config.toml
n_layer = 16
d_model = 192
init_std_qkv = 0.0361
lr_head = 0.00555
final_lr_fraction = 0.0
MLP neurons of a small language model. Each row is named by its layer, matrix (up: input weights) and neuron, and shows model dimensions 16-143. Each number is 128 + 32 x the weight over its row's rms, rounded and kept within 0 to 255. Numbers have three digits each.
After each neuron's rows, "fires on" lists the tokens most often at its 100 highest values on Wikipedia text that the model never trained on. A number after a token or word is its count.

L11.up132:156164154099156092139136158138129112150127155092102120166145163126130166076176058097120169119135124080169144107101181172152192070128141126161204169203169073132138119170092123130142127089168122133174145127164143114113169089125076099161168093115113142110161106137132123100097164069073123116087137096121133190141175107122117131135160170094082110173129113101101141098169195155078110151132
fires on: "is" 38, "ch" 11, "amp" 10, "en" 9, "ul" 5, "iz" 5

L10.up133:116181159126120121088086162127106113133142115156102147123104174140148119104095095172126177088079151184110143135122101155110146178092104169163140144153159058134185103081097156169110104123146198134111149113153097120147149125106131114157130167139174162152086132122113125156113148113099134116152134152082160063084116110044114149127114160121146112092156033166128159108116136078083115155182
fires on: "ter" 22, "y" 15, "all" 9, "er" 7, "d" 6, "ice" 6

L4.up420:108114138188103152152129063154158109171117124147152104133100120129110125120107105128138062078124077134139174110113141158123098173150154090088119170167185119099100134091128139089135150110125076118104150146134112149195196150127146077075143185125102125142132176153100150103157103120113167230145168109194172102131121133135170089177095151114111142118199127176192165102077087129168132072124
fires on: "on" 34, "ain" 23, "ore" 20, "ong" 8, "ited" 5, "ost" 4

L4.up143:086151154138147111146151166137075106189087149151086164161122115122114098098128157134120168156164094110166202144097138132143082129148120152078104142096147086125124056103132092069142149107103159092104156132180054110143130067158138177111109161123116170106165143116129105143124183090138186146036116173100128150081157098166166182204128116133198153110171158117117141175090096111158142115145
fires on: "id" 22, "ow" 13, "ar" 13, "ain" 10, "it" 6, "os" 5

L10.up724:208144086132146105136170063149135131132084108169068162111073131189093111067130092178079145110157145070115176159128146062100151115166166133171136070113181084122150108125123110138147164166146099157123107068074129136139122129116149165140152098141123164113154131152199089121130124132111107138210208138155154123137121180070123112118162128178132118101162067161117109122091138103140118127154
fires on: "ur" 21, "ep" 15, "em" 14, "l" 11, "h" 8, "t" 7

L6.up376:119147145180061123117133110077064140162100189090119148133139151166110140155170104097137164120109148127154204084146172135115151140131160103184191095114135129136115143111151157122139063085129100033131147144105116102157121090115135122175125125123127172091130133109145121166123150165122146114177143106148118109122096121094090144181121117095142110178104179195118127129129101112147125102120
fires on: " St" 88, "iz" 11

L4.up537:104201044163128139135058051102153102114132098114084090108184113158148080138110149175154090166161140180119158131101113121112117128148163140151130096142224167163174140115102119105101150108138135113107099117127128134112140119130143115076112173115056149132189126185137174105189156118094123189118141069126158084113159132118168168116171095117113137152165117133109179117136099108157130113047
fires on: "ent" 30, " were" 15, "ore" 11, "ost" 10, "her" 10, "ur" 7

L4.up708:114160144194140149131106135125091122106086164153163124147172107093176181124168075095151107171163119111089108138118128158104112084178176091199118158110132074124108155136143143154182128147098120086121147090131149119153156110193116189100150174125156133145182176184142098080112099085130139216128130104153099116083110107079133133149108023135130155148062155089092118122143112112092124105092
fires on: " 19" 35, "ad" 12, "ang" 10, "ur" 9, "ly" 7, "ed" 7

L10.up57:178133093144126109124096110139158125168098090163082097100101147125122114140152142153084073139147097120171155165201113121107107158151096143159115088076186121101154143187105159120124116091090104091136161144079087097077132161108137158096124127133124149085152117187148114151102159127131130144111073099157132124141113128172137110128186108162109171110213145107211096116156050129121187116123
fires on: "n" 44, "k" 19, "a" 13, "o" 9, "he" 5

L11.up718:084157152119169138130096120137113141114066131148095084124088150126127087145092164126120099097077141177138132081079151132134101069118111140139085095115122077142127202098068134129211056139142158156142157122129097120157156156217118160191113136120115141146194142147100082124168158120218152137121173132127080094107111137094133139178112133109206136145200140082079161141124138084146138080111
fires on: "ed" 33, "a" 10, "ing" 10, "le" 9, "es" 9, "y" 8

L4.up390:139147149079142147106110176085075105142168104117033125151075122126146160125087158187156091109104155163120158149127118121117165122110113147138161159092110171163120164145052162100102130137115093121155074181111120153128119127116156139083093155140086112104115078188115134162114176192109111142133097135078122169159118075143181120102120154161113176143215145113135185100134100119105149182131
fires on: "am" 30, "w" 12, "t" 12, "i" 10, "ill" 7, "ac" 7

L12.up87:097116172154090103087154089129129184169166126110111145145156168082104146149114063116099095196128083183097130164138170077139138088211113087123155168152153117131135144148148131101144150104149151075157125086125131117088114122110115159110125170121111153073098127135077110119107143191158149134131109125126157164121136189115163142136084161118095131108184152127103169054096080134122126187125
fires on: "h" 21, "ro" 15, "en" 9, "n" 7, "er" 7, "i" 6

L10.up437:156150173080127097194140089103161115126128159180104133160155169114107211121125122130158059144140126165121065061119124145147112076117086103166140076121109178108142123099161080120069201146154105106098164111113170105145197109071157131019090100096099139128097145135203066107106124144168178125124130132170198108136165108110118150162154139187123157135083100146071120138115086136116123093163
fires on: "ur" 28, "en" 16, "c" 8, "ly" 6, "ell" 6, "o" 6

L12.up155:100168129164127116094088157115127138155058143055130112126073147107163143118078102128183103128104148173143130139135173129172148134155120145177131120143128080062139100126092149176082184120102195089116165136168124107143149120119186146163128113120212142152074141180129082096170168119135096145129174143113121073173167099102123140136056141096155113063142087146092168166157097183140048128093
fires on: "y" 14, "ic" 13, "," 13, "e" 11, "e," 8, "op" 4

L11.up101:149140145132074115116099125130131120100171188112074145120137152124149136108119114067148098120122139039126141114131121118115106124109108131139104112110104096177160120144056120162211150122203224118119106091145130141129157176049146108132118125109131163103168168108197100126092159119090156133156151081143154123111204181115163124106098119144140106143112125061136135128106118104142061069177
fires on: "\n" 60, "er" 12, "ra" 8, "en" 5, "et" 4

L6.up656:159165152110169110118162139196119175117147088087128179118152090146108113131125115109087116164127116193135121166123142118115109166100150066059141119057132181108150160122100105102059144105155136108066110126119144096115173095098144175110160080126097162174165143160081146086071096114077109088095140102120139128133114118129178107074097212119137108137147131099190184138140129202126154182091
fires on: "al" 38, "l" 27, "ial" 11, "un" 5, "ric" 4

L12.up731:152116101118080080169122165143118145100149158108167051174182119114138140137124139092071160112135114199075168118115107130180138098169157078072123144200120108154101167136130108109118158118171141196095124220199139149133171181159118120115133176094124118099172159153172098115150052162162104113089161126103114124088120054127121100099094150130125156152094117088125187165101151074159156165115
fires on: "er" 18, "re" 9, "el" 8, "ly" 7, "'s" 7, "ir" 6

L11.up689:120164085144128117126139146110082067145135078116156159150072111122121109109150168151203106087179172125146099143108082117066071150124164151178089049102188134182102095159111083086095149181095150160116157139157092122143159097138083142095111123087131161118086143090084105100075142119151136134105143048025150171171150134156139147111079173137127144085129188143099132117143161153127133074063
fires on: "t" 27, " to" 14, "." 12, "e" 9, "n" 5, "a" 4

L11.up2:160129177132099096146117139166129119129129117128140110156175149138176153159130083111146174103144161097076194182071149131111091113220159101115133211131078084146156128142155118140158067079112119087137166145135128131103131106129111106098104094112133145072108083188146142093118081147137126154179102124134066161073094122086147089158070150177105168142154110097121147113121180087157155130128
fires on: "it" 22, "l" 17, "es" 14, "ad" 8, "ed" 5

L13.up606:077143107125154148073097124130119123165162158105135107156115149070098099074108107195158099136075142121143161080163150137097121143114128096125114138125104132154123145175024117127104159179137162089165165119131077147109113133185124105098121107113104117117114110138143156117136113149094180115139050109175112112133118200118129184170200117147195110083155067173125077150112157151151043095166
fires on: "g" 22, "up" 13, "w" 11, "p" 9, "y" 6, "j" 6

L8.up296:116071128219178120097076143125133162166113124100153056163126166085184163084119130087129143148114141126132111119136149101151152104095169143117153137135096172109058082126128143159227099135160109108102137099087103136108111193159155208134140099148175129119119099072107146099126092104134087124073132117116122129119137156075115124196150101159121208153132102086106161195118122074188130163154
fires on: "av" 20, "im" 16, "ov" 16, "er" 16, "us" 9, "v" 7

L11.up246:115127139131135154109133097117129175146117103114106127116124136105133133151164211158126129150169174158139153081097160138155111096169132151136125124193154134139114177114162158109140139026104109112137185142112116101103199111122099099138170182072064122097157117194167116133074171070056096088154152188144131145142150140144091141125144141099127137142138147131180091069099117090130151140106
fires on: "en" 26, "s" 19, "e" 15, " be" 15, " |" 5, " or" 4

L5.up611:127080147155112143086172093094132155103093113141124093128110125121124163104131144054096122136167063120149113125150165179102057168091174157178134133112097149177094155111144131119147101116156162142130142146161136109119144096107145113099076156090116131114097204139092116100100113077092117156177079132157079135138134160170117145112153165143110128107176130149092137119093151113146147185100
fires on: "is" 30, "d" 22, "n" 15, "os" 11, "1" 5

L5.up752:178106153147170091096115129031128126097162126134090100082128134134152118115103182154149104149122156150118129070160136103181103168195159119176171142157111087140110094139210129109140106045092128118109128205094140086118096128136117133093084117111082117147170134181097068145123186141132135124135195145099114131092130133138111176170112166126154095080140160110100088111107049171110101144140
fires on: "e" 21, "ed" 16, "en" 12, "and" 11, "ult" 10, "ect" 8

L11.up745:098133129154111112106139159086144151161091120110098080124079107098096187106126162162142145176132152115130180146156136127056089109158150102146095178119168158166092091109068166147107103151155159119086132151147083234090174162093097133115153152141087123094144189191157115123135106172123112092144135130078117112152146154100066126103135132199147084099096130121184105136116131139158050129185
fires on: "s" 38, " an" 16, "w" 8, "ut" 5, "g" 5, "at" 4

L10.up48:109114105097132166133127156156094125151091162125118183121116217200104158057111097044117079134174151105103150177132138177100152175153118089118102119173132132107120170152125142033121136154158137106097143114087126110130071074134085165124070112159155117192104135084102136123113122086165192085078064112095163138092166140146114143137129116134141114103145138166133121103157133144129135108160
fires on: "," 64, "e," 8, "n" 8, " that" 5

L13.up118:139152148152143150073181140150044152117152160120175117131121149076130120164145152127096137118087133151127111034076139130089197118161128138164106088117129102122148076099140027096165136147138116184095082211177098163127156164169153150136085146064186143184107104130152108140069095102178093138100125141140106098117108134147151150115038194173146167123123127097149167152118083048180082125107
fires on: "a" 22, "er" 14, " h" 10, "o" 9, "r" 8, "el" 5

L12.up299:118204156131101109088187113099108141130120113128125090199102145169079115107077148107169097119093137118075129080115145113111122117120080137059121170169181109117131161134135091123147148114180216164105128100105087154124161160097102148114103155192212110163169110151189102126094154157112104176080158106071126076138101167106116161132131190101165128085148119097140137126111097127118130074202
fires on: "er" 25, "or" 18, "y" 10, "her" 8, "et" 7, "n" 4

L11.up412:165096077147164138180131149205156114089136168069190160151100080128156075131141094140094140108081115179107060129100149079140160101094155132155046120149103099170092098142109102149105173095108129145117071166155167169143144143144132171141142132066098118103111162145144071075133052141139143067093189110091188150125163127123112175128145187093137163111058181105136152127125163122114142148123
fires on: "o" 19, "er" 10, "t" 9, "ut" 5, "ge" 5, "ir" 5

L4.up227:145127136189154080151099135114196122114158146145127136190188142128116135105149115133072086124144188140192119140074065135147148136122160113058144139092125107092080120084152130127127106140094156167126115131184153103091109162075107092164153155107173121119100124073118146156147090131164128132151053206100165155192134169097086032143142190118098187166151122080156139125127064175141194080164
fires on: "u" 30, "i" 20, "it" 8, "ong" 7, "ary" 5

L4.up536:153161181174154120130093148110190115098127087103114078061158145129170147132109114154109114120136106147150082097122134144159117159130148132201145117186071141082169143111158104109140167113129125094115101193096165117087141143164141086090131169127103116080171135175121139173086161143177188088117120150143115111133168156129121130143137119133051143138109075117166120149148179154124151152140
fires on: "l" 16, "ard" 13, "op" 9, "s" 9, "n" 8, "or" 8

L9.up188:140133069135155155135076064060143111095093105107125112159066160120145155080116076106115067134150146096098096081104175181065117162168127142163090119187167172093135140130167126136062111157095102080141102159062126133152074091116087132167153097126153099150172146143134111117107071138156122098090122090115169104087120147199152126112112155198112072117156123106149145175122090128156157132139
fires on: "ter" 23, "n" 19, " the" 18, "," 18, "il" 11

L11.up123:123144120114171109106129139115120131203105167189102170132121136118147166112136179052075142120142099103127155091126054164073080198110143088161170173149121080137092168109120173128105102092185120100129121107173118134113133108205166187165147127119085159148127149162190114162140156104102119178147133141084122107146092110192124163149156142076171130139080162152125091170126090140097146111108
fires on: "ed" 31, "ong" 18, "ud" 17, "t" 12, "ated" 7, "ow" 4

L9.up253:122102152136130119156109132141134069144147098101092151130137140078024092078078067114087172149166155123078091100114145160145128112131142120148068108126096148068174099159162088182104055156179122086128126121135144201184105107101140131180166115155087160159107088182184120111163111149189109124221070160097108100103159174117083167113116133100160103117135105153159132095138131146117119146074
fires on: "t" 26, "l" 15, "z" 12, "h" 9, "N" 8, "S" 7

L5.up9:155149185090158145130134153148161118102227135130135139090077107120115156180176088131093157148148072111178142152149089137158170171073137149157087083098085130069187106154103124128090069202110116072117183149104084118148094184119111118087114065084129059100134115192155104132101139155176088177076091089160101145119192142125135170113137073164125143156192144104147178156160068121132146133174
fires on: "a" 51, "t" 10, "k" 10, "art" 6, " on" 6, "ver" 5

L13.up732:088173085166154097126061095103085139169093125165101154110110144096108141117159144118148118133151152140168150170108131103110122154109150121186158113149123099111045148137091111125129142113115177073116144128130089140142148155177114144155153157143167151088109157212074079170135145103140116120173154130091129075173129193121106121163092161115144159125114194126087118109140143175087055084048
fires on: "ed" 15, "or" 14, "e" 9, "y" 8, "s" 8, "t" 6

L13.up642:131154181109144125148111197108098099049174172169117142046067125078150177119177140112184070142108121071160137143080150130165164088121148156120137157128160157091094184115061096127142143111115103152139086161124120105131082135167131110167144158099164153116113110123126146124114170117079161105096177137117192111173083069122168118111171120124108103120164127103111121117148128149132178193108
fires on: "\n" 52, "i" 11, "ent" 8, "ed" 6, "c" 4, "oc" 4

L9.up12:131165155158172083121126157113140128098193110073099130152082174148132131146087152099090144127141106099094119158128107106120128105108146131068135132174138160105081099151088112133116130095140156147091056152127089178112155130094113165151101193102149117182157169092213099129127103080125123142146166123146097098108146164138161125122155207133083134094141162128089105173149141109122161142080
fires on: "or" 52, "he" 12, "er" 8, "u" 6, "ov" 4, "ow" 4

L13.up433:119172055041147073073135085161104084151085128128144119102158137150127123158098120124139128108118164123082119128161151094129079102136127200135170129134159180111143122099114160155160147211088128084101188090116079101115149131124119156088151175097111128131120073164119129085108172168153086166085161120145115139140160084118201133138129167095167093137128071142136143114064137134117148143149
fires on: "ri" 54, "2" 4

L12.up587:129172155038128127104110177185149145145112151194152123104150179103071107137114106145117071109107164159105167113145129068109123083137143102074153107104118131144166137093102061100160097154088147184109128098120069111166110141142145106170211139132116135162101147152079102094144109103155131164077183058127133158124172152115183177133151159152158139116113078162109109127169116176113108113105
fires on: "ri" 21, " |" 10, " th" 8, " l" 7, "ur" 7, "j" 7

L8.up578:171141153122171148138088146144160130132076152169117173142086150125160104105159068093096131122092171047176130151093180188106117105112083132157078184144131080132104102148165132100177129081169112164117146122162162161103091152110151145094122064150149157104140181147161147149106166104138123120154192099142130153184116181175134176152136104095115089098136127071152138177088117163079092165101
fires on: "ch" 27, "an" 26, "es" 9, "en" 9, "n" 8

L8.up3:095146131185181074119129116175130178187130128097095110163086115093094182135115130125127130179092145182126147091078117160178110087162110086125155096172104149127087136151151155183137063103177138117111154138114143147075148124154134136124145148124126155102166118154129099090100154202094172156133102118115075127132134093143098155186097150156139160160156100137152149123072117135143078095148
fires on: "y" 30, "er" 30, "m" 16, "en" 14, "w" 6

L10.up222:118160115151126148152134158132063129161103112174132141107052183140153125082079174133128132169125091160138115092133048145181141124141096123121090143122104123066106176125111085146090141138140080130074164079150177073082072161174141124102118171122123140153166110115104118167183133124154179108104159125105150046121107202117075071156100155155213114125155134102105100191142129076127143142110
fires on: "z" 20, "os" 15, "es" 9, "ed" 7, "ol" 7, "an" 6

L9.up73:138072128188127157131153093145185136171118153153108093101133138129142182134117103127154103067142180179140111107090132183113121078189102111159185078110113124117080194121148148136110144144069129110089176142134107166155104167101104120144144115168156109145152161189119172105183124105189137134117084174111129130115118141113179184136107192142107165116112111147113101080086164138101139152148
fires on: "c" 23, "." 16, "l" 7, "i" 6, "ro" 6

L4.up135:182183125151150101133164155172156147138155065145109138124152101175152135132116098082123191127167084141106078180120089128157111096130186113115098059161116128138157137100125121185096158129099094069158157182116165045110133106123125062110067153096098142135159169113063141129129180111068166101138136158131204120088120148128097124117163092138130188090122096093130121099083141141105187131098
fires on: "l" 47, "an" 16, "r" 16, "op" 6, "or" 4

L8.up370:130141132175127127164083146107176152158157118116116099155160129117101150103146109085084147117152125118167128104105198156144154168122114115148081161050085082189052069171108167114143165115112155098139111138124094134099099113146101098159129157109108179125068130120101209135178074111105125151123170156137159143124073139137100148035133138193127127142161109176126135113092107117123146182118
fires on: " K" 71, " H" 14, " B" 9, "K" 4

L11.up406:108156116118133150132160140142121160156132121126116141160166148116110180166102115190098130172149106155114183096096063147086079200156146164101132146126132094128116142097210119135086163181153102138159106192105102155145129092096150113143099117140141145176095135126139097136127129101126164116162168149125161139152119083147176123209165204114137084138122148129113102082121142146196074134078
fires on: "it" 17, "at" 16, "\n" 11, "i" 9, "is" 9, "ab" 8

L8.up525:165111193139179138031143099080104159171168106084136118143156145113148182108128083127091130150103130117131132055122185148154103129100123199029083122155165113152134085152138142129154162074114165116070125155170187100098130135099066109085148166160114109136098103084119114176105137166080155127089149093110125117142109154124130123138146183146112156161119132140174142182122104122154091102185
fires on: "at" 26, "ir" 15, "et" 11, "y" 10, "it" 5, "er" 5

L10.up7:177114153076130114110148146129168101159160111138046103145157169110142159108116132175147135146158209088139200155116068112085115062096121113094078167178113130159130099132123106101134078098138075135225149213100169122126138097158148124132111147119074141140112137165086144137135141108101095118143118160159088148141061156133087160186142182154108136113131155137168115128130112135085154106101
fires on: "ed" 19, "er" 18, "w" 12, "om" 10, "it" 9, "r" 7

L5.up63:102156101162135099138116115095162111121065093060113155106173172130168180167154086169113110147090150138167077112097128123109094111107161106144098166099070169104129121115194099129109085163124137105111141133127143154103116106153094110104104118137131117101175146095176097115083181112213169168156108113148164170117120139107198107160150134112171074071129145080147153136124091192134142089130
fires on: " 3" 45, "ing" 16, " 2" 12, "p" 7, "3" 6, " 1" 5

L9.up208:096081111151166146176178141140156143142130205132096137183130131079121130169145158093084134137082103163118187115119080099154099153094138106132134130176030111111129159116164099119121077120140124193083062170115149158132170108119137101123120179149103115161202153115184140098126090115119126110097140102130177110141144124101130163083118141129187157158180069143169120119149116113089185138104
fires on: "ir" 15, "er" 12, "r" 11, " " 8, "or" 8, "her" 8

L8.up610:145115156141192153165152106185138174150153129139086115152114108148093114096108167153101207144150095091127159170146135097134141109114113056160192063123095071090130123192123123122087094167109113101057121109119149105117133141128159107130141094074135222189121110115164085151123099089138148125131121090165084103109138179127109178076101108156191144123193139124083086123064113144116134136157
fires on: "ou" 91, "he" 5, "ur" 4

L10.up143:109100164164122108113113154138115080193097162114123101120116131166152114127106155139129108153142170107058168184056110168131162112153147056089094152077112096135105051149082149099098142194084060131167089111120156102122117142095158106096138164142096132116056142133134185135114134169122109144117165132063190167137140191115129065133183148157127161201156125074104128116134100149163118111143
fires on: "s" 43, "l" 9, "i" 8, "u" 7, "al" 6

L6.up520:170135153151133137112120120147123077145157052089160076114164120171099144104127106134123166184068139162164154081103097101094101142154155114137123071096106141130173110078180193139126171115132165172203130157134090118098107141073096069134101179123141150172142093136112065109128092171133114148085144155169145152081159141124097179086153187122084158172131087104145085103113153141093118130134
fires on: "per" 20, "and" 14, ":" 13, " Re" 10, " He" 6, "is" 6

L10.up466:135121155144161076051096135189114140142089129123115113134087180135156115116155128119135083143122112153125198211055124127164130131107136161092107162111138115169125151117120114136167086197119123164140125148189128119082079117108125142121056119132129148123159153044132104145153152165182143109162138149078109113130128121098150109134100135128082157160096151167181132161082148130109143129120
fires on: " St" 29, "t" 13, "ic" 13, "y" 11, "om" 7, "i" 6

L5.up463:168077073130089118088122105097101151100135131089074123170169106117159149116106124072111130116092078122037116134098161193123152139130162116078111119079093042187126150156146188086202160092156146087154158125112083138122120107094090050134154134130130168135162151137121163157083113091174109146136116136139179095115054117125162110117148174198098157119101133146151126104146150108104136126128
fires on: "B" 60, " B" 35

L12.up466:092143159132136086099151123146151130156107107119103182143113140095070102094135157184068071138118142181119167135151140080094150153091101097146091190163133101152150144093108106143096132179068178117103105117149132212034105138143161122072104110155055107109104113139136084101078145119199104157155147095155154147120160139133177118112137137152164088128184139126080193126114170136153114037173
fires on: " 3" 26, " th" 17, "3" 15, "sh" 9

L13.up221:141201194188115126087131106173163160169131194131185142185123172143163127110080090108078109092125141149143139146164146126125115108155127109082175154106092137122107127153126143119143065143150142108172125160116099127064125148093149158186173118124114174105112117144128117122120100149149097095168143121159109113095170136106197124149122095141164175151208112094074191146120135134148116115137
fires on: " 19" 41, "er" 37, "ch" 5

L13.up268:171122170157149120096117148125080113150136094138209076167141133159150160170138093129156082144150137152137117147066180123054108137089168159152206118081139130103106114192138130117115177140145053051152161166184101186133176082092169086079123110074111160119099130134109112124110084097117167116184089131134183139158122129122127122137188152192105135100059105147153148091139111116106132114143
fires on: " R" 29, "l" 10, "en" 7, "\n" 6, "c" 6, "i" 6

L9.up726:080115169158119131162159111158077153111033168118155155111146115108125153123056091137087105095127135146174154073156162129152153136149175118143156206087133173110095177116103113130074108140119153124124129127182102091127135141135110137069166095193193183161150123118096107126106115088153163045161136136100126110139140123120137136123126158141134085132185091171099126099118099146198083158194
fires on: "es" 36, "s" 12, "im" 6, "us" 6, "ing" 6, "ul" 5

L11.up367:149160119124142091096179165157074102119102150162142128093118150102140151120120105146121146216076098166142089153066090158134127113154099090158100097176109162147064132106195188131083135115139103130075162166134116111120136102080155114127136132105168168099190121135103162150149133218135180158138062126112134154144132127120147095116093148143160090079152097099048188167120127139101121161076
fires on: " l" 37, "er" 23, "n" 13, "l" 9, "m" 9

L12.up399:110126103059104131135069119097146120134181107149096086081110128097154153173125113114149159129091196127116117135153143107084098133136182161128153126126203128091134096157112098175069133133133092151081183047130096122121106093136102152133172142164132136118137187135116114113144100108180119180158125128183093120077185106142132129178168132157150110137054096165117148145118152159149148089142
fires on: "iv" 18, "ri" 11, "it" 11, "in" 9, "ur" 8, " r" 7

L5.up510:157164180137173109132119127137062128114161134193144129086059116102192126133116133118186132145149105167047109160116127143180089049123114119122160149083156129083143133174166092132194156109149124129077139180074114108152150152125103145138121114201116153170138149104126132145142140074122161188131104143134157131083116148095137155028148095168155147145123117119128092132107138106079133111133
fires on: "ed" 25, "d" 22, "ing" 20, "ry" 6, "h" 6, "an" 6

L9.up171:141153104103142122105097115117124107104119168136162133134162155152112087057140109098133112151118124142108155076118170114072137155144129150136177102126139069129167138074125135136130114087142151017132115141098186113109081111162148111129078200150090156052141177110105076133162110074132141167120156108153200165124131129099143107119134128144125118187126170165140109077113074101089139142140
fires on: " st" 18, " cl" 13, " St" 12, "x" 12, " at" 11, "ited" 8

L11.up450:113091161160131085133120052171114136143170115104075143170141137098149117093106105160140194114063161072139122149135140161083139144203168114130130162113130127114175153153186141153134104115105127086116093138145119098143182065093105194097140197131148106142112088127143090111084120112131022119156100122149148148135105136123175117123187076183172164095116130093128195069097079116159122121131
fires on: "t" 27, "l" 12, "it" 11, "is" 6, "w" 6, "f" 6

L11.up227:055142097170161130163105167137029149158110156105082203100118126132063122183116114088147104148143177176125120146109094130076146097127218132129128129082133164094108114154068117166137136174116141137172099091099076120101137138122158122166188155122116144115096164130064110099196172153128113096134095089102137129123120167121141166074114116124172177179142135147099134156143131137093129075120
fires on: "ed" 16, "er" 11, "ad" 9, "r" 9, "up" 8, "y" 7

L8.up53:084099139137121132190134158173099112169144138095109194140091097130126180138089136126075097196084108113165188135081136158188113136161156091075144146125121150147144093135134081153080087130143116064136154133118130127184061094138153077163148110134101168154121161095125107055135135090162176112178132114078137121132151143130152142135138150109189121104179120163084145126116120098164067162135
fires on: "t" 25, "ul" 17, "it" 8

L6.up121:099175155134162179131097123129106143125119136114143139152126152145143150156132081109091128119188120155108108139124122119075120172200122134134138158151114122145124112149143173127081040147198138108097103166170122133060137184143220137115104173093092149167133111094117133125100149161047106089160127184122095111067104119157166132159071125154094191161139166148112157080091110136081091121105
fires on: "er" 32, "i" 19, "ir" 13, "e" 13, "ie" 8, "id" 6

L10.up648:168134123138080110105127132119101133171146172139145109134154160088133203143155104091117110086150143139118092164151147111142099169137163143106105141092124121088083131097121126134137160143173127121120113168154114154140105185170082134157107205110161182153170107128071155101146119107040121104136139154127137058175072155091102077122108067097145069181143165062079154068124107145094153192084
fires on: "it" 17, " 0" 14, "ed" 10, "u" 8, "i" 8, "b" 8

L5.up67:121136127182104157173111154155137129156100158163128137088122172118129145126099124184072096160073153127073129137085140137162109092094129132085111205177075105121056098118109078110110080154089119142128174146167113079091123077098169101111101129100127149079129094047137114164160137133194132090179114183156098100112129181079137121107119141147162174120161097105153137123163110123158152097127
fires on: "om" 23, "ch" 19, "ig" 12, "ce" 8, "y" 5

L12.up356:136114125170121118132098162029059146183140136147092096105109136075096137143165120177120162119145110147129154133111133089146139165117132112095115162139171133138093117069139109089165094137160098074148102154120095134118096156149092122170098150080146172149186122162129178117161116159154149236134188101142121181075144117144115168122113117119145099160200166177120159113120116055105145128134
fires on: " st" 26, "et" 9, "st" 7, " St" 7, "ed" 6

L10.up248:124146186139143126111209155119096137168069134159147161137162111131088173126126123090070136178081130082095120158142193211143101131121149143168155122134151164068093163128106109151086119118132143135094117141089111078151121100116128154158113139131126174162152154032145100124155183082160083132136128122179060132069106134152113140111114141124140157158170101137101126182088110043147134147123
fires on: "n" 22, "d" 19, "l" 19, "ill" 6, "m" 5, "ar" 4

L11.up98:101111184094129110137108125156127111085105090141133190128099183132142152147151093130162124056121141088156109154142147113107110082142147178164151148096112142108156157122077121159168130113127193127129045118102111143138111211174147153201146158119110139136101149069110107112163215186101181129077148166182116146141094107167129193068091159050096172127176118121133099161133097144146078123147
fires on: "c" 24, "ed" 11, " and" 10, "le" 8, "ing" 7, "p" 6

L10.up265:166103163115134173137144143115119122095139090087104108173123085107135160087121153111153077139118162113095152108132083118064121172166139124111186101149110178163115107084098114089128148186151089067146122180115135124136111082159135137145057127101111156059135169078161140105084165160154122089137089114154114144138148117142156152108093152154141118149147107169088120177155094135101136099127
fires on: "i" 28, "en" 7, "5" 7, "oc" 7, "an" 5, "am" 5

L9.up332:154162118129119147108127171098178170092105120116177113143107166121105050084096176136143107119082102122125171153166128105163172115118150172134151084150099041114098126131155139122133073217151102149167080137164128127105094154124140145122115131178164135127052161134129110161103132123179118121110115193113136162211137099125097112166115122217084134144121130167150119114065065080083173107117
fires on: "in" 20, "ish" 13, "an" 10, "ot" 7, " the" 6

L4.up239:160131166204121124183122125093169108157116102191104220107116138145159135090120110103144132106179151159100079100147107179081138117159101134133138090113109144168106126173125121118221119144172133110073212145118081113134186144135095085160127094190134099155091147152074189110066124133117159115154098169152148141140149142134130072117124170124148146085066132159113100114148157160101132128153
fires on: "ou" 25, "." 20, "ic" 19, "ant" 4, "ro" 4

L5.up247:098165142029155200095120131121110112103146109123119100105129107125111096164151126128176085166065131147141125078183149050138144083097162157184116123136087115087125095142143209170134131136103164157163056092155164113130142152111088163086074117105073164164094161097142112149154128127167117142088090196119160120168133123097123144168109078182157103110125125141111156167166172095133136108095
fires on: "in" 29, "ow" 15, "ot" 14, "uc" 9, "ric" 7, "ag" 7

L12.up684:177129057088156130087102115130154121074084151084127148125129114121076122121110141166134110160092099103108123144127137163130103105109085196132145121132110078137136105122105133179123121094135195118162160123163129111108105140155160164186045106127073197166138122206093151153145116168191124185176126158105119132109123139086070171181137129108186156112124032103099173133144152202124120090119
fires on: "ation" 16, "ity" 10, "ing" 10, "ic" 10, "es" 6, "w" 6

L11.up198:065123104153174103115117122112158106169087138113101125199120122140126117098168128147174121100115160142095145147112137133114060101100114138188134147069111073081097111196142128105153117177150133093080065167116157124147105121155136150092117125126154082133085137085200096138126104170098159091140146148102150217136152113140114178122129174112117104145155135159125124117098155091124143064145
fires on: "," 29, "e" 19, "e," 12, " |" 10, "al" 8, "te" 5

L8.up684:102112023149120148058176129106130166102116103085109100153104093197141141114121107154117157177106125125093134114136150142114110093170142094114115159110115125075116145164105131057157102165144185114158122112063101139134152096128090080154154119134091141169171158100145059158067164160138142166165108160093197106086087158128128104121100144128151136158078175075159117132103139172031131157124
fires on: " B" 17, " of" 16, " b" 15, "B" 12, " w" 8, "b" 6